Weights of a small GPT-style language model, trained from scratch on English Wikipedia.
Size: 8 heads of 64, MLP 2048 squared ReLU, vocabulary 46454, 82.2M parameters.
Training: 840M tokens, 3204 steps.
MLP neurons of a small language model. Each row is named by its layer, matrix (down: output weights) and neuron, and shows model dimensions 16-143. Each number is 128 + 32 x the weight over its row's rms, rounded and kept within 0 to 255. Numbers have three digits each.
A block is one neuron, or neurons of one layer that tend to fire together. After each block is what it responds to, as a language model described it from the Wikipedia text at the highest values.

L7.down75:088143146115083118221116152091152105118123111154088138161115133049097181160153168138122160126143156107140113097172146131066141180145173130127152168167084097158232133153095110128140181164128109139102094195161145113172133151028161119109121145116113144131114085151110103116169181119162112185209138196123235129146157155132131103128145095126101133096118149116103077171106151120166108141116
L7.down955:091077091178119120171083176161110147111146167184112101105059158141142073166160121176133146117147119067133147168129191081115108113161081102136154071143103147095138154137083136131159126063093089124152156164089137093084183144095128158140090119103055150146095147111130153113118160187086154102135090167127103090079149120130151163189077140160101177152094105125123153177132116144133141097144
L7.down1158:106162192142173114115111171132105137128079114129135137146107129158088110115172168151114107116140118105143127120125086133123105100149064166140181151171157115140153109113102179189147121147148116139102120160078173150122151135111087097050148158094179147061124138136159138104073173180126079126113144193123162070165127071163122145106095118116116128079121185122138081181072162068146146117111
L7.down1205:157068101151109143118135153187168126135183088118079113108074139095112155107198085112159080160153158099136111136112135155092124139120132146188107137170132077199160087108149082172153128110115098112159073149102118127155151137154104130112140116181094041134116108097102079116101131159132143122115149136116112154123090172139104118166159083121145121147139103084096116159140124126128100219123
Description: Connective tokens right after a noun, mostly and, plus commas, possessive 's, and pronouns his or their, that signal more of the phrase follows: ideals and, prosecutor's, keeps his.

L7.down858:138144119114124155119156122095134120082157137099150101147166167062092151097094116120163067198112112134203091152119151121105169127068091103072119113149122152098167093136161079131104159108154153153134156090132142082145096126143153118132132109143098191088128135104130111115144168158104123116118136141132156126124142097129151114120116080152102160125093180109098104167207171150148117118119
L7.down927:116093147110155135125137135152071122094138107124145129146151157082138157118139125104127074138102132127138020125118142066094102106127125135171122130081106113169128171096119108140150123141099097110111093104126099102135210096164050131099091129104042156115115180090094184097186143127097142125130156175169124142136173071142163078161152082094150108083165133126113155152104184162126170067158
L7.down1359:120153136087160149119149112158115064089115120091173137132153148118150141133119048156167119116093133091171098222120133116106171102079121109144169080093128124139078180158135101124075172141128166159135127129150155127163139092153147099138182158153100155142155143107133066101108152162089132122111161154132146164124094117126153173103096101131160106127135178145109122145155171109108125148106
L7.down1646:141138111088099158113087121181117129149141140118146147135192160099150193144106091103129072167130123119116135176136084170126139109097124113131103150069110117162100144103092099115133123136154144133105134126085150135170124099128147090124119112131134126136132159163111150084106170109084143117133154178171098164141145167134165143099139031059159125078212131139140129072141140112103100172090
Description: Final word of an introductory prepositional or adverbial phrase at the start of a sentence, just before the main clause, like "In this role" or "In 1980".

L4.down63:175135129096138130092194111129140103072156119190133153086063123058094095155145174134136114160106092111126155124168123152128133136127129114088163110187106094167146142109132154148113127064110077134187098093095173126135125098160068188158079157105088139157138135131118121129147157150141177160159117060155115113065142111170134129145090114101170141134112087091130167135121112160144079159140
L4.down440:138141140108102199123130137132146092165204144144080122140089127133074114159085152079115088069192138113109116121109077132142132133134095102167113187138138171081108099140147176126072128105141143158125073154044130147107144167107114185069101175158134064085123088143089171144143132117147142136169122104137121146142107168125066133091088179108192126133157105149093145115170130130121069160192
L4.down916:123120171109115157139137138158087079086168084092123157133144105113132162137106127098182124167170147138077123149140159114144148138133101086140101093179160144132145153112173118063112114135109146119068025111069157094145163145128107113130065141102093078160155119203129075161144142128160134151108100122128051195092117106148106123157190130140141131089172094117097138140120116153114139142149
L4.down1090:074144086145121139131145118130146147120096146161100120162057118174093152136155152149185143121156109118137070120125131136166177173118114111135065105044120144164165143124117091148138154070110155122100180153058161183095138072118111160141163089119127084126195184102133117084132161176165128105210125179188127071173138077134162109140086159150173139140139145088125115194099135101124146097069
Description: The third digit of years and decades after the century digits (19'3'0s, 17'0'0's, 15'2'7), plus occasional relative-clause starters after a noun (seat that, actors he).

L4.down42:176102084134164098101086091146098104047094128124106149098137110108111150082167120199145128181098150130149140171136149083085116132117135197150131161139069076099104173174110118144183140116130086126177093092119145080111128106161086112108110080150132141129093134154085158112110145132126140112055193155141076180171124141151116108195133111160062155127124071072143113156133146098117109134111
L4.down211:155110193074110121137124183091187194082070142156117144093082149113101143153126129079130168165154134095131120122070183129172243085124138115079114101112115109138109099162139116109126110116150134181112174143166126207169178121083137128176147135089124120138158099126169111114130166080105138068125193137162063073159137118193158122068143085123124174105126086065179183134123145130131112111099
L4.down465:114137073107209158159119156121105107101195166169143149115120142151137120156135170194137128119069149153162123155171111146124094137139158080104169150065098088128154175091135100159075125125169119131124148130054077177141190061085147118130162168142089159100102079123110147145121117131076095146132181155110115129122143139063062138175094154107112127162161095144142156093146157107143073118129
L4.down577:151116108086127153146107096133163161123138149060124151170082072103129077148115178086152144202136113085090094165126106099144074182098097128083162066150148109188154152103137104174113099100103159052175088109121124134139150138080129147150151159146137139116127122140155133182140163098172185130128094130113102144150101102135143164122183086169150105163111123107111107082131150101075103123118
Description: Fires on and, or, or a comma joining items right after a noun or verb phrase in prose, as in tree and roof, education, child welfare.

L4.down216:136135122107143171077154136139117100142139166113135149175139175172166118099104148181147130081134143148179138138162102124158116158102114174109110176100159093096131120150113128081109081134115155134123146139066062123149090111108144088095129062093208118051074132155093116062095165161094147099126158104058115137149133085097112148117138123167171152141118095183172097135118127048109154087112
L4.down425:094146095123163101174086116163137142156109140074095098083121123143123170080090166158113126109126138141186097161141112111156110109073134102159171120127107124118131136129079122137128169118170104151178146166175178125181154103054142203110119095158173141150124096151082168133166144137143171157043167095096158144184169137138150159131156090146117174121100070134118116177126101123116158116128
L4.down1201:167088124158171151121071147172106117115090118087124144118090133126111122108111110162206166128139123145168186099143103098125136093157148097183150120190129109156059218161125117124151154125144154066132075139122116154120107050121135074103132134098124128137139120165191191125157138115111063111132117148106080137148167094138115137169125097097099090183156085137107138138158135149084115161206
L4.down1854:111130080125150124159106109138101154119094144086109141146116191162123184056110174103164067074105126139170083186138087084156105048099059089158138150152101065150102186109101038101156171163164062112173155129125097134127147102095126121131181090161115156106142196089137112131157147144114169089116146128066139120168178082134123109173158112110167180173158113132115079128125140075078125138122
Description: The last digit of a four-digit year in dated narrative text, such as In 1953 or By 2024, often before a comma; also time words like "The same year" and "Shortly after".

L2.down1402:149105169105153144122084106167179167153132176101152161130098195151102136130137104127087143134073099136133121129159113173173125123160149192124063091178057131173183187124090150117154092150144104064092122126144090172145110150067112098156115142104138128161135142135125161097166119180120129111128066151169075117179103122138082148117092141133138137129181070109132109173127128160153128133139
Description: Final word of US state names after a city and comma (New York, New Hampshire, South Dakota), plus jurisdiction words like State, state, local, County, city.

L4.down526:106145150116116116144072086143148137093120183194128167086164126148108110105220156123114104099088155111111142112102133134156142120206079119138147148151154153086137161143118127139119106137134194150060154146123069089117066085170171175084108147206189178115172166149126121146122158148109110134115122175149119182127128095106135119077101155149179122132157133110144090128142127150157131219125
L4.down726:148069094144112142151153094145138181134139128175152140108166116118149136107176165123122112102100138165172166075101105115130120145119148129167175165121151140102105101080075142137164098102116111146065098170111100147169140141148106131170204130158128150085099117111101064114186192150142172113130164069145092110120117150173121153161094129123187129142196100108101154114183109167114150126091
L4.down1057:156112131120077108117115201127154153117181138110164120143117131156175191085093065111111117169115199153078140107095106100087134126120090124153166074177140165106110144119130155126160125098108124078164119131106113132107168099223121106187093135190106120154086066097138131172135134135156192120124110078137099191126129124143138122168180109115196136144156130072109117169154076173057105101139
L4.down1796:152113109133140104120129133122174105090132149077106130138156165094134113131153147164119142119139174109101134127151168134141175138104132167079144105120119123160147093148097136108087104142162137135137117152174111118200085171072132113157173084155162168144117191081150132104184145174158104149145187089134136103107096084104112136106083125143143181151155136129175175167200172089086150165125
Description: Non-first capital letters or digits inside acronyms, codes and numbers, e.g. the A in ZAKSA, L in SPL, 3 in NA-236.

L2.down503:129143048123115075143109105178085142097127154204149083102177180159102188108111157135089078047166169117167129165114132113094106149086107123100108143117161168115196121127087071067095157170104137126146162076085164178101199089115134175170133073153128104117100111077170118155157166120119173164110130125100151103114111081053111092145135086145179122160192089131110178144131195102112143147145
Description: Last digit of a four-digit year, mostly sentence-opening "In 2017," or "In 2008", plus some clause-opening "that" and "Then".

L2.down626:141048134153109159058120090127139135136103071137145119147125132070108138127111204104114116144121094139098124115119216149128093161082091122093110137145168147147119141144155083179118077201141122067156119127129080122109072201126106130094121097128100111158082054139115096115138132120108169130050141203132150147139105109183117125133111183146226171146126118092146149161053177112154128105073
Description: Third or fourth digit of four-digit years split into single-digit tokens, mostly after "19", as in 19'9'8, 199'9', 20'2'1.

L7.down545:131122183189130097173136158137133102117107103110110108106153084119087163134108116169109120133065164114106158139120151141162136153137098144165117104089119138140099092134147164145110150131098070120115123110206108090133124111123117128096068160085116073126113162120103123062166134143127177176081102147221103165145135114166105118186148160050191091158174097149039112139113117130139165114130
L7.down700:172133166136128129077177147146170111089135120117152166115055088131102151158154119126094129142115133182116077104093129116090133101094135151128079188111110124133110206154133157124140174120147211167029119157131149178051109140178116144124178152157130120126086164081151126117108109133156164199111110144109144112116128090134157121108116088094102090076146129132091105157081117163177091148126
L7.down902:107151136154157102155143097132108170124097171094162119042147176137129188123139112130182162128169092127111091133090128133126137096118115136099155086161147151088104099124110096079186120122126123194097142111136127130127090132121155124112140111116109127147107103095123122133157158167148122188100155123126164187136094119157158110048141128163095184122122174143077106143113102080099141073099
L7.down1705:167151167072159135094194149157148077138095070120203102142124097115123124104137192089150176137108158108084124123153116068150148147148147145178124150105116142105127160114194172098122078113138100103156088122073130153149113127139108114129132139104123145121151110175134139160116060096151100138117093126147131046096133158142093113118124126194117152113146103083124157138134188158138013168112
Description: Single digits inside multi-digit numbers that are not the final digit, in years, scores, dates and tables, such as the 2 in 1920s, 0 in 100, 5 in 2.5/5.

L2.down442:126149095050167140056132183151124148197125155182136135107116129171116137129146144126152171107120159106089132069109122164096163186099131131167118155127114118140153114100173155144155198067141146158168115122137089116127128131105123113133172082122127107101128105087159071097178090128120146131150107151134124107175170121099182149146070207094097114153115108151124182057088108091122137206127
Description: Commas, and, or, slash, ampersand, et, or an opening parenthesis placed right after a noun (often plural), as in necklaces and, deniers or, boys/girls.

L7.down196:202177097112134141164092123136109097162089176084074132129101122120117139092141141141120122119144117065116066130127164075106126100111122111131108150114108187120108159116110091157152120129129136167116104191176084166177117141111152145092180121117153108139158141123051145176110150109141099157194100135083128136133116132126107092155124142098111157134149110131109075137098131126134151131106
L7.down470:140085063129158149139111107108076177090137096080157140076115093073156095098108068156163105124157143117113100142145086063173142102077124075121119140144145153139149094123128123122098116120097127165104143099154133123154118086091116187110159114116065111103126153155169165118191144118077117113128130132121128102137130147155140097103182145149142166123117098149128116120124132124165129169170
L7.down784:238144084189139107116130125124135153161134120054083145144080169113168107123122114166211125124093135069085105078095128218212100059121132139123103107142084110177102133121105128129075131143092197096084127129100174172133137188141117132104129138102145101127103148036096155157167115158076096139135149102144165193173088041140089167139060116095128153092132152110099052135116140105144148161130
L7.down1975:181201139138159154145137110074167182137151150062130117114138135122150135159122093101146132144048106090133130125128151139132120110153130101174090174157129130122136128116023169136124116155108168110104113169090133120143201151137141122154091118157152096092115155113181103134084135176109136134116066085028184141127110107110118068119150125128123177165112149094089069144153126133167179133092
Description: Space, open parenthesis or dash right before a number, mostly after a pipe in sports or election tables, also before years ("in 2009", "born 1957") and set scores ("25–19").

L7.down130:108106141099104119127162182081129147138208128183119141157165080106143095093082137094095195130103153106157154160156134124144095073179113089156100098113110161143134165142126114095128169102067146058116125139115154144164096124180067107124112087134130109076151095078141186144074146202118119128092090161176103115166145030115052108173096110135153115056115169110095134145117139151147166122111
L7.down670:164103128087149123089092177148112096156136120152203122099103102101165102057094119133058147105144174141081161112110119080123179109177117084183117191106127171158147175166136103142150082152157129138148151123170107098037104092083173158107154108117104149127080140112092203104122144178084147134146097098178109079147089074131099141135091171051116115126100115149123138201113070095110088125150
L7.down1312:119050160147162202133120164134165153108134142143111062099148084099113102090110101116112143123081083162179123132086123102133132152117155178122103178078116186090121112121128159112140123156114135133134162148095124069116189095100118136207139067085111116122097112100104077087123078161114141124167113129180148098131191111126119119146107174194156129145090126146137146116134116174092133195160
L7.down1507:109098153161120135069122115105104145130128125104214138095131163129114110127129164125121166187104126128130090109163080119095176172116155189096096137058113110149143131134103130148087170123159118140109159155100143101153094096137048098189087111084118109172138131148085114138094177154131171135133146139180099124172126113125108128143129084170168128066131146104125161105154044135140123133100
Description: Capitalized US place and route tokens, mainly state abbreviations and highway prefixes after commas or slashes, such as US 90, LA 14, Cincinnati, OH; also team or league acronyms like FC, NASCAR.